Part of a small language model's weights.
Training: a variant of Muon for these matrices, 228M tokens, 15143 steps.
MLP neurons of a small language model. Each row is named by its layer, matrix (up: input weights; down: output weights) and neuron, and shows model dimensions 48-175. Each number is 128 + 24 x the weight over its row's rms, rounded and kept within 0 to 255.
After each neuron's rows, "fires before" lists the tokens most often just after its 100 highest values on Wikipedia text that the model never trained on.

L8.up596 [104 110 145 120  90  82 133 135 124 111 158 136 110  86 139 177 130 134 135 128 118 129  83 136 158 152 176 161 164 130 140 135 180  69 129 133 106 125 131 127 159 152 133 131 149 144 144 149  83 171 144 114 123 171 136 125 181 103 113  80 139 121 109 107 142 146 149 107 135 142 147 162 156 135 143  96 142 137 118 115 155 156 135 144 126 156 110  84 137 122 134 131 161 148 128 153 142  91 159 103 133 129 147 100 116 108 169 171 111 120 149 102  86 103 112 146 131  99 117 116 161 126 149 149  87 103 146 116]
L8.down596 [110 132 121 141 155 112 145 105 136 111 132 141 115 117  88 149 120 181 125 129 149  53 100 105 101 175 129 134 117 134 101 151 169 146 136 137  76 108 156 136 127 112 134 119 139  89 127 106 132 109 136 136 150 125 142 149 153 107 161 155 146 163 143 143 128 121 161 147 108 125 118 105 115 121 126  71 122 122 128 133 145 142 128 101 144 126  77 156 125 115 121 170 115 108 135  92 138  96 135 118 111 107 132 119 112 127 115 164 115 144 164 109 106 124 152 133 130 133 145 104 136 107 134 116 205 177 143 111]
fires before: "e", "s", "h", "u"

L2.up763 [107 133 148 180  98 105 115 163 149 153 123 139  98 111  86 173 147  95 149 161 143 132 120  69 138 148 121  91 175 143 162 133 136 157 145 144  99 129 101 129  96 176 132 122 107 132 159 116 147 125 144 136 108 166 149 112  71 132 121  85 143 161 118 111 123 129 154 118 170 104 135 167 114 134  96 133 121 124 116 117 108 107 147 134 100 158 126  80 163  90 148  90 104 144  90 126 129 125 109 123 140 117 160 146 194 143 118 181 166 129 102 142 114 120 118 125 120  92 114  97 124 113 135 127  96 131 157 121]
L2.down763 [112  92  85 161 130 186 129 101 112 137 132 143 142 115 130 143 106 159 147 162 130 162 151 111 145 111 157 123 130 121 150 149 130 155 109 161 126 132 138  96 115 137  55 122 123  95 133 128 110 109 162 182 124 118 142 107 146 128 126 145  66 134 117 111 103 122 153 160 162 124 124 139 149  98 168 169  88 110 104  98 102 119 119 123 109 121 139 154 110 131 129 130 122 151 111 163 146 137 136 179 103  98 132 108 132 121 156 105 115 140 151 160 118 156 151 120 127 157 107 161 174 122 142 161 142 157 136 115]
fires before: "-", "u", "e", " ", "l", "0"

L8.up753 [162 109 111 124 162 130 130 105 152 148 125 146 136 132 131 102  92 138 135 144 176 150 135 137  88  99 102 113 168 130 180 139  77 141 158 129 101 107  96 157  92 152  92 115 132  83 127 138 120 124  89 100 145 140 116 111  93 148 152 123  72 150 140 121 137 144 125 142 132  79 103 153 108 123  90 156 122 116 111 152 137 148 143 146 124 103 157  84 157 152 145 107 111 111 147 188  94 148 108 127 106 139 127 159 144 132 132  57 127 110 116 108 118 165 146 143 120 114 145 159 116 183 119 163 145 118 115 116]
L8.down753 [ 69 142 127 153 150 123 105 159 116 140 133 129 136 116 149 168 173 124  90 117 123 104 117 103 119 141 126 121 108 138  86 128 110 124 157 132 137 109 116 163 124 114 173  99 116 113 116 121 149 161 130 153 104 137 102 131 128 114 107 160 124 115 140 184 124  90 132 121 148 116 141  91 140  68 120  79  96 108 175 133 131 140 143 112 130  80 102 139 129  89 115  70 142 157 135 136 105 127 130 110 125 151 136 172 128 123 123 109  85 145 132 125 129 127 149 153 122 128 105 112 105 126 134 113 133 155 145  80]
fires before: "r", "d", "s", " "

L2.up764 [116 158 120  99  71 163  91 132 153 121 101  89  98 131 100 108 116 177 147 131  99 132 150 124 171 126 135  99 132 155 131 101 150 125 105 182 130 135 104 133 110 145 130  91 161 149 143 139 125  76 154 165 132 168 107  69 122 109 131  94 145 165 113 128 100  98 126 124 160  98  88 121 148 127  88 153 136 146  99 101 109 107 102 170 131 141 139 129 135 104 135  95 111 134 146 136 157 121 103  90 142 132 156 158 164 145  94 128 158 173  99 141 142 145 118 117 157 108  96 167 103 159 124 146 123 123 134 113]
L2.down764 [123 115 123 149 141 116 125  93 124 152 133 183  59 114  95 193 136 140 106 186 141 166 127 151 153 136 132 142 129 155 165 133 120  80  90 116 102 126 168 110 150 143 149  87 140 136  91 137 124 137 115 105 162 140  71 170 126 103 132 111 146 115 158 132 102 141 137 180 110 112 115 109 156  98 120 113 108 148 143 138 126 134 128 139 133 133 125 107 158 121 128 179 105  89 108 127  95 134 117 187 147 156 132 127 113 132 115 114 107  91 126 102 126 151 146 155 121 162 128 135 160 106 109 131 123 119  84 155]
fires before: "-", "|", "\n", "l", "n"

L8.up21 [116 121 155 158 133 119 100 111 144 174 121  97 141  99 161 104 124 121 144 190 149 172 117 134 132 117 110 163 134 131 112 139 131 130 173 113 154  98  96 107 118 104 118 145 140  81 133 105 104 111 133 135 161 133  99 133 120 154 108  96  88 121 123 161 168 155 113 132 123 137 130 125 163 118 107  97 132 141 131  90 124 133 124 138 117 156 119 119 116  94  81 139 131  96 113 150  88 124 151 130 126 114 104 152 142 105 121 139 126 113 153 115 104  97 153 133 134 127 135 161 155 114 196 113 127 133 142 142]
L8.down21 [135  94 112 140 104 161 152 102 128  99  85 101 113 135 152 112 168  89 126  88 116 113 129 158 107  99 166  93 168 140 114  93 131  97 137 151  87 120 176 144 123 133 143 102 133  98 111 176 166 150 142 111  89 160 130 116 164 120 114 173 161 141 127 123 122 115 128  91 161 148 104 152 138 127 106 115 147  93 130 160 126 120  91 144 140 138 165 135 135 123 157 128  81 101 133 118 160 107 134 125 168 117 144 132 123 186 171 144  97 176 108 100 133 118 165 124 144 119 128 142  99 111 104  98  87 118 112 124]
fires before: "d", "r", "n", " ", "m"

L8.up413 [142 132 153 113 123 121 140  94 140 128 145 145 166 111 139  97 108 134 129 127 166 179 155 119 123 105 189 126 153 135 115 106 128 126 139 163 142 130 141 143 141 121 170 126 158 138  95 153 139 113 124 166 148 130 110 104 109 130 150 168 136  92 131 143 125 129 108 103 107 155 135 112 190 141  98 111 145 166 140 151 134 156  97 170  79 129 137 126 138 161 140 150 144 145  70 103 103  64 111 118 119 166 145 148 152 156  78 136 150 166 116 123 139 129 163  99 172 139 139 112 102 118 109 157 132 130 139 106]
L8.down413 [106 111 141 148 154 128 136  89  99  56 183 103 102 118 119 140 139 104 128 142 155 125 125 123 147 108 147 141 131 105  78 119 116 135 155 120 106 115 130  93 120 116 151 159 151 175 119  91 143 120  90 150 116 176 158 143 136 154 143 151 130  93 183 123 102 113 148 138 110 101  94 155 156 163 148 115 148 127  98 143  95 123 116 146  87 138 144 110 130 121 109 181 154 104 140 133  79 126 166 132 109 147 151 112 101 111 125 144 130 166 101  90 152 123 132 106 121 150 118 115 113 150 142 117  82 150 141 138]
fires before: "o", " ", "n", "l", "e"

L6.up662 [114 131 127 175 135 114 137 118 130  95 100 149 137 111 132 153 133 112 161 101 133 152 128 124 159 140 164 157 144 118 101 128 123  91 154 113 184 118 163 125 139 126 112 123 143 136 150 186 142 124 139 100 133 147 114 146 147 117 148  54 172 112 105 126 111 155 146  84 156 138 155 167 156  96 166 151 123 111  70 137 140 144 135 116 107 145 101  76  82 141 114 177 124 117 115 158  93 141 111  93 137 146 118 104  87 139 117 113 133 117 137 107  64  94 155 137 121 147 156 148 135 138  90  93 125 170 135  86]
L6.down662 [139 179 135 114 128 103 114 104 126 153 163 105 163 159  79  91 132 141 137 125 117 104 139 115 158  95 125 122 141 135 140 124 132 101 158 120 128 149  90 178 108  79 141 157 116 127 143  84  80 135 130 174 161  99 152 150 106  87 118  93 118 101 128 132 148 143 128 106 140  98 110  97 143 125 145 156  94 123 130 147 147  99 217 121 147 160 153 120 113 125 137 111 127  92 127 126  96 110 103 108 137 113 131 126 168  97 129 137 137 141 129 104 152 158 212 160 129 164  89 121 133 119 123 127 144  91 151 145]
fires before: "t", "e", "u"

L8.up611 [125 112 117 147 111 152  87 129 195 119 138 150 113 101 104 125 118 138 142 141 133 127 147 182 147 109  65 124 130 135 103 148 133 159  89 114 124 157 102 112 110 135 151 133 180  90 140  99  99 111 141 111 165 154 139  82 109 121 112 157 120 124 130  84 165 125  78 160 152 152 109 124 151 128 137 104 177 153 147  91 144 110 154 125 140 148 120 123 114 179  95 155 149 160 101 137  88  96  99 137 119 159 114 171 160 147 130 136 144 147 146 148 126 128 128 119 146 110  93 122 120 111 104 122 126 160 135 119]
L8.down611 [136 110 114 127 158 136 140 137  81  76 126 136 102 133 127 138 127 152 115 126 160 113 151 111 148 166 148 131 120 110 114 126 134 118 144 162 117 146 136 140 160 122 129 154 156 157  76 114 156 133 112 150 139 107 130 118  93  85 139 133 148 143 117 137 104 106 142 113 156 115 100 147 103 104 157 128 103 149 120 104 153 128 156 134 111 108 152 127 162 136 104 144 117 154 139 138  66 111 132  96 133 103 172 124 135 160 161 118 125 112 135 158 155 145  81 113 111 133 183 134 109 187 160 130 120 151 120  63]
fires before: "l", "d", "n", "o", "m", "t"

L2.up548 [113 125 147 135 116 103 122 109 143 167 144 126 128 155 104 116 113  82 125 139 110 102 122 169 129 174 122 126 124 107 124 124 113 119 124 163 140 134 181 117 132 125 148 122 123 118  88 116 126  90 123 154 157 144 167 115 153 132  98 110 114  95 146  97 110 122 160 148 130 132 124  94 135 122 117 148 192 108 114 152 137 121 107  99 150 176 127 123 204 119 112 126 120 119 138 127 142 148 116 160 132 154 146  80  90 129 146  88 102 159 104  65 175 145 139 142 110 164 130  83 118 120 109 161  90 158 131 132]
L2.down548 [124 128 118 113 162 130 120 169 109 103 137 145 119 122  81 154 141 132 114 125 137 149 112 126 151 124 132 127 120 111 134 134 163 169 111  84 146  96  74 119 143 149  90 115 114 115 141 106  48 160 165 131 103 125  80 137 132 108 152 137 185  98 132 163 149 133 105 121 135 142 124 137 103 112 111  98 144 148 152 121 110 157 133 132 104 135 144 123 127 134 131 161 142 124 132 140 135  98 120 101 130  98 112 127 125 103 122 152 140 128 131 134 117 144 144 183 144 153  93 128 143 126 118 154 143  72 134 122]
fires before: " ", "-", "\n"

L8.up302 [126 141 114 114 119 110 169 125  87 158 114 111 146 152  87 148 108  69 125 136 124 164 144 159 136 154 142 145 190 107 147 135  79 130 103 117 125  98 117 153 170 122 143  93 132 134 123 151 155 124 111 149 166 138 146 105  94 132 127 174  81 143 129 153 116 105 167 170 116 139 139  85 116 111  96 145 139 132 113 136 126 160 130 139 142 168 118 139 136 116  87 131  93  76 140 154 125 133 133 121  79 112 138 121 135 111 133  91  91 107 130 125 168 112  76 135 120 157 140 136 131 118 100 176 104 163 151 127]
L8.down302 [ 96 124 112 159 103 175 113 117 121 119 156 103 167 137 123 140 138 126  63 154 106 175 116 138 164 121 132 145 135 142 105 122 147  96 143 114 128 139 111 132 167  88 104 131 155 124 127 130 113 141  96 152 130 138 131 139 112 165 157 137 139 117  95  89 160 140 104 129 126 108 140 151 129  84 130  67 138 130 143 152  99  85 132 155 166 134 107 112 113  91 173  98 147 138 153 102 143 199 135 125 124 129 110 146 141  85 132 127 125 106  88 128 138 104 137 128 103  80 117 105 117 174 147 116 112 172  84 108]
fires before: "-", " "

L6.up496 [109 145 154 129  90 119 139 156 156 140 162 100 132 173  75 129 126 135  82 153 135 116 142 107 169 132 111 170 101 136 146 122 168 102 145 109 118 128 176 136 137  84 153  75 143 162 150 110 111 124 148 101 109 127 118  94 116 118  99 145  87 151 111 109 154 155 124 142 177 167 127 148 134 133  94 167 123 127 151 107 164 147 105 142  98 123 143 158 178 140 107 125 121 179 114 143 119 115 106  64 149 161 122 170 117  90 151 142 116 122 152 141 142 133 126 116 117 110  92 134  84 151 136 173 128 146 137 113]
L6.down496 [182 115  81 115 128 156 131 120  92  96 108 148  93 135 165 146  94 155 149 124 141 130 147 126 145 139 131 112 137 121 112 141 108 139 128 108 136 130 122 128 194 152 134 139 125 111 140 112 144 111 173 137 159 150 177 145  90  99 171 138 133 182 116 118 114 108 119 140 161 108 129 102  99 140 132 100 102 158 140 128 112 132 160 138 168 158  81 157 174 135 155  92 118 117 119 136 120 148 123 118 138 103 145 124 130 143 125 144 144 173 105 121 124 134 133  90 106 123 156  83  77 140 112 120  99 121 137 136]
fires before: "d", "s", "t", "c", "m", "r"

L8.up632 [ 98  86 137 126  87  99 148 149 159  90 123 183 144 168  95 130 123  94 137 141 121 147 140 175  86  99 168 133 168 150 116 131 147 111 122 130 109 165 131 105 146 141 131 102 174 143 145 115 106 109 144 168 141 164 110 131 119  85 104 163 126  97 143 120 120 127 118 151 131 125 167 117 149 140 141 104 114 137 137 115 124 139 157 112 138 182 145  81 117 147 143  98  65 126 140 121 111 102 134 141 117 127 158 135 125 129 134 131 161 178 136 123 132  96  97 176 106 160 101 165 162 131  89 165 105 133 159  96]
L8.down632 [117 107 152 154 142 143 153 133 108 113 108 127 141 160  98 132 159 151 113 122 111 178 141 128  71 101 127 105 102 135 142 126 127 109 113 119 165 171 108 137 126 152 114  97 181 117 129  92 152 128 118 111 154 111 126 148 118 140 154 162 139 119 106 115 163 136 146 117 163 124 138  77 167 154 127  93 129 148  96  87 140  86 160 173 135  93 117 132 155 118 116 151 128 122  98 148 108 112 133 144 129 140 155 133 108 145 154 117 124 118 124 114 142 108 155 160 159 159  88 132 114 127 154 187 143 123  81 117]
fires before: "i", "u", "e", "a"